Part of a small language model's weights: normalized queries and keys, capped logits.
MLP neurons of a small language model. Each row is named by its layer, matrix (down: output weights) and neuron, and shows model dimensions 64-159. Each number is 128 + 24 x the weight over its row's rms, rounded and kept within 0 to 255. A neuron's up and down rows have the sign that makes its largest values positive.
A block is one neuron, or neurons of one layer that tend to fire together. After each block is what it responds to, as a language model described it from the Wikipedia text at the highest values.

L7.down136 [106 155 132 156 111 145 148  99 140 144 134 103 128 149 137 108 159 114 159 125 143 103  45 111 112 107 165  81 153  94 109 182 182 206  98 128 131 172 185 143 100  91 112 128 135 112 104 115 147 129 129 124 143  72 145 138 104 143 175 176 111 109 119 114 141  59 166 119 118 148  75 112  80 138 135 140 123 127 111  95 162 110 101 106 108  96 167 144 147 120 146  98 113 135 132 154]
L7.down208 [144  80 115 129 158 127 140 181  79 125 106 118 119 123 145  78 141 102 119 148 120 132 128 146  86 130 110 126 134 104 183 119  81 121 166 142 150 121 136 118 126 152 143 135 123 125 141  91 152 112 128 128 122 161 129 146 158 127 161 142 157 140 176  91 128 126 108 121 121 150 121  92 116  77 157 149 124 119 114 149 137 121 136  80  87 128 114 149 131 132 155 114 102 126  99  92]
L7.down465 [102  99 201 132 116 129 109 140 120 119 141 165  53 130 144 139 129 169 110  96 133 101 116 123 108 113 128 101 134 137 121  60 128 109 126 130  99 172 128 145  90 160 132 138 125 125 145 134 150 105 123 143  63 125 129 138 111 107 112 133 146 138 122  70 134  98 116  79 108 135 147  94 104 112 169 147 154 133  98 122 117  85 128 109 109 140 137  83  81 114 132 137 113 121  87 121]
L7.down647 [112 163 158 132 101  98 123  77 103 141 157 105 140  91 161  76  87 154 110 148 123 181  97 123 149 108 122  97 130 125 140 121 161 144 124 117 156  92 124 150 122  94 147 110  99 130 118 118 142 130 106 165 124 110 126 137 161 117 169  94 101 136 142 152 128 116 121 158 120 111 109  98 116 104 158 165 132 133 103 111 122 145 147 138 176 115 123 116 129 138  82 120 144 138 118 151]
Subject noun head

L2.down246 [155 114 100 140 118 119 136 127 144 100 114 116 142 109 159 129 146 121 160 143 167  97  87 138 129 147 139 147 157 149 130 127 100 114 144 127 155 183 127 139 130 143 137 163 100 181  98 135 113 123 110 153 118 159 112 100 133 123 108 105 103 113 149 122 119 156 123 119 109 133 147 116 147 102 146 110  68 121 160 113 145 125 168 109 154 146 139 101 103 133 130 125 134 169 159 106]
L2.down496 [129  75 103 124 126 149 127  75 136 147 124 128 116 137 123 191 208 124 132  82 132 123 116 131 116 137 106 119 129 142 131 114 101 136 123 126 111 129  91 130  98 116 160 186 134 125 157 116 173 132 172 113 108 139 145 155 122 157 122 127  82 140 126  39 121 112 140 116 136 107  90 115 117 109 129 107 103 130 126 111 125 127 164 136 108 124 130 166  74  79 154 123 134 169  93 132]
Sentence-initial "It"

L6.down66 [120 147 127 109 144 111 142 134 125 127 100 125 168 118 153 132 145 125 147 130 170 137 121 149 119 144  81 143  89 142  89 125 124 129 143 167 126 147 159 100 177 124 144 101 144  89 145 106 143  95 123  76 118 139 108 131 154 154 111 125 144 117 138 133 132 135 136 151 133 155 151 104 143 201 104 135 154 133 136 163 179 104  67 136 131 139  95 119 174 108 135 132 104  95 133 135]
L6.down322 [128 134 161  98  87 162  95  89 158 117 131 128 146 103 108 114 116 130 144 108 129 122 119 131 126  98 128 105 172 166 140 166 116 109  88 128 128 104 127 144 122 143  94 143 114 106 141 138 121 146 151 166 137 115  95 105 134 104 147 140 110 111 133 119 156 122 126 106 129 119 120 117 114 139 132 132 145 142 132 116 102 157 151 130 147 102 105 159 180  75 153 118 136 104  89 128]
L6.down537 [104 141 152 134  94 123  94  70 109 131 141  92 162 132 137 112 128 167 119 120 101 132 124  87  91 158 114 164 102 109 135 113 131 116 139 146 107 145 137 182  97 134 121 144 149 124  95 158 120 125 150 143 193 121 122 130 108 135 135  77 126 128 155  86 154 141 155 142  93 137 125 154 136  89 147 119 162 112 118 173 148 107 152  86 105 181 137  95 141 103 120 110  99 108 109 137]
L6.down841 [119 107 122  97  82 107 167 190  85 125 134 109 138  99 163 155 164 189 115 112 108  98 150  91 137 132 137 118 103  96 141  86 164 125 126 152 148 136 100 100 185 122 149 143 148 127 166  88 122 161 152 146 138 145 114 131 149 102 166 138 127 119 117 154 117 139 135 160 102 128 126  81 137 153 124 127  95 107 169 101 106  84 143 134 172 105 116  80 128 115 129 157 134  86 165 138]
L6.down864 [148 137 147 164 130 136 105 123 109 134 112 149 190 120 148 147 147 159 133 112 158 105 148 114 123 104 131 101 127 146 144 107  91 152 136 125 123 165 131 113 128 119 132 103 130 115 175 155 127 113 144 130 134 158  92 150 115 113 145  96 129 114 129 112 130 134 151 136 121 108 145 151 162 111 100 165 159  92 149 119  91 112  98 117  77 147 140 105 140 119 126 147 189  90 123 150]
L6.down1215 [ 93 104 104 139 142 148 112 106 139 116 167 102 147 102  96 138  95  76 166 171 139 151 123 149 121 140 127  87 120 147 115 147 117 132 117 119 131  88 132 132 121 140  89 121 114 157 117 154 162 126  93 159 164 180 162 114 128 145 133 107  77 163 100 117 157 154 166 118 121 138 149 116 114 123 170 116 118 115 109 146 120 132 147 161 144 149 118 131 159 154 108 101  60 122 124 104]
L6.down1232 [ 80 138 156 152 124 113  99 155  91 108 111 100  65  94 139  99 151 133 133 147 121 150 142 151 118 139 121 183 110 118 130  95 135 141 168  75  79 142 121 130 112 149 139  95 134 116 119 104 142 192 101 135 161 110 163 131 107  95 136 122 128 110 149 146  99 107 128 124 124 111 114 137 154 168 179 134  91 123 136 125 109  95 145 133 138 120 125 159 159 137 157 172 145 124 128 152]
L6.down1242 [103 155 131 134  72 137  81 113 139 128 134 142 148 130 158 115 158 149 150 127 133 121 128 102 135 133 186 156 128 131 102 145  73 142 141 134 116 114 110 124 156 111 175 138 100 109 108 116 141 126 144  75 124 150 158 123 115 137 159 113 138 104  96 153 110 116 125 141 105 106  97  99 134 135 100 117 109 151 125 119  65 139 105 157 135 132 157 145 110 103 117 141 139 106 115 133]
Foreign-language name fragments

L6.down52 [167 113 113 107 132 117 130 138 119  91 139 115  92 135 161 149 111 119  87 137 131 121 153 154 111  86 106  90 143 102 141 145 103 149 145 143 139 130 179 158 138 127 107 110 102 139 141 104 150 105 131 119 131 119 146 124 144 109 149  90 128 103 139 107  99 163 134 151 129  87 109 101 138 150 132 123  93 174 144 104 163 183 119 119 141 105 131 139 130 134 145  93 117 145 151 153]
L6.down168 [137 160 120 136 159 164 158 138 113  76 124 149 153 149 118 149 124 134 108 145 114  75 166 120  84 112 156  97 145 104 106 132 141 135 100  86 125 128 130 140 158 153 109 136 123 157 110  87 153  81 152 140 109 132 119 123 123  78 149 107 109 128 146 129 130 118 130 113  82 146 123 145 146 120 149 133 157 158 128 142 166  88 106 128 144 131 141 114 153 122 115 129 106 109 145 121]
L6.down178 [176 121 113 104 157 147 125 157 142 157 144 132 124 112 170 128 136 141 109 139 123 129 159 131  86 109 152 142 162 101 129 159 153 125 166 131 133 157 139 139  82 119  78 109 117 142 102 117 129 116 111 119  88 120 106 115 142 106 123 129 150 134 134  96 144 165 131 147 170 102  51 122 108 115 129 143 154 132  87 134 120 136 159 118 144 150 127 132 101 118 146 140 105 152 134 123]
L6.down627 [107 141 159 127 137 102 145  91 142 128 141 140  89 153 152 139 145 115  87  80 123 138  81 190 155 130  71 111 118 106 137  98 164 149 141 123 122 145 167 151  91 119 141 122  85  98 150 113 115 125 124 138 105  95 145  67 190 116 106 120 102 133 119 106 132 169 141 179 155  95 121 102 101 125 139 126 147 123 107 131 129 156 135 114 113 143 130 138  99 127 114  98 125 120 112 152]
L6.down704 [139 119 136 131 152 120 103 154 150 149 150 125 154 130 134 130 110 135  69 109 100 103 133 146 138 149 101  92 167 146 123 146  98 147  89 148 164 168 139 117 143 171 162 100 151 145 121 143 134 118  98 123 134  86 155 168 107 171 138 163 104 141 148 110 122 149 141 113 147 159 166  91  90 102 129 148 114 134  80 160 112 122 136 155 122  95 127 108 142 119 176 112 146 126  96 142]
L6.down733 [ 93 124 131  87 138 120 155 125 163 148 145  84 104 144 115 157 112 122 108 144 117 107 102 137 148 147 128 132 144 123 110 117 120 115 160 134 158 155 106 179 154 161 124 115 127 107 121  93  90  89 115 140 108 160 101 130 144 118 149 146 142 130 134 113 108 101 142 124 134 112 158 113 152 117 154 149 126 124  88  86 131 129 122 112 158  94 175 126 152 130 167 102 111  82 129 147]
L6.down1165 [ 76  84 103 112 143 114  95 138  89 146 112 187 134 110 143 143 160 125 145  98 112 165 179 145 130 127 131 152 140 156  79 126 138 113 124  97 107 134 110 111  81 117 156 149 131 121 129 137 122 150 136 136 127 125 128 100 141 101 160 143 159 118 125 159 111 137 122 153 169 134 112  90 129 121 125 169 109 137 141 119 120 115  82 117 117 169 108 156 147 113 122 125 173  99 113 116]
L6.down1339 [122 102 137 114 137 128 152 132 129 150 154 130 135 124 133 149 123 111 131 152 133 132 108 113 147 179 197 136 186 114 151 145 149 142 129 106 128 128 108 116 137 142 145 103 162 121  98  77 114 102  98 137  90 130 125 130 139 106 122 101 152 130 173 121 117 141 119 147 132 102 122 121 152  99 137 130 154  96  93 168 143 128 132 107 119 131 113 162 107 158 125 101 150 171  97 152]
Article-subject references

L7.down512 [ 81  96 162  94 134 133 115 148 178  93 107 122  89 152 116 105 172 118 113 124 115  89 124 108 146 127 107 107 117 155 109 124 125 157 149  81 136  88  98 126 101 173 145  71 142 109 150 127 167 130  95 120 151 163 128 127 112 151  76 107 163 169 155 127 104 121 154 132 123 118 132 160 121  83 135 113 125 178 130  87  97 138 139 143 104 100 122 164 112 119 139 103 146 140  95 144]
L7.down574 [117 130 126 136 113  99  94 113  66 125 162  96 122  54 146 115 190 130 110 131 117 104 141 155 110 104 104 117 158 137 103  90 172  95 106 124 162 115  95  93 146  90 149 112 173 118 122 114 130 142 154 129 144 125 118 125 125 121 151 142 163  94 133 158 147 138 113 124 129 121 161 131 130 120 168  99 113 120 152  95 147 164 110 104 114 193 138 172 105 109 135 122 125  91 106 135]
L7.down812 [110  94 151 102 130 127 179 126 103  84 191  93 101  90 121 159 131 125 122  88 111 184 223 164 160 103  95  89 110 126 126 118 189 126 159 106 127 129 113 109  91 140 124 108 125 136 109  90 118 155 149 154 141 166 162 140 158 120 137  82 141 140 131 112 151 127 119 134 152 147 107 118  91 167 138 133 103 133 125 134 129 105 128 130 154 126 137 108 129 134 117 151 140 107 188 118]
L7.down1022 [135 114 148 115 166 118 150 108  95 136 121 155  98 156 161 100 116 131 157 113 159 125 155  89  93 124 121 139 103 140 145 117 137 112 123 103 137 133 136  96 114 155 136 129 108 154 117 112 129  97 127 142 114 132 114 136 165 117 161 131 149 142 127  83 157 126 139 124 140  96 123 136 105 147 156 139  80 153 119 114 137 143 161  98 118 167  99 125 147 108 105 147 169 142 134 168]
Foreign-word subword pieces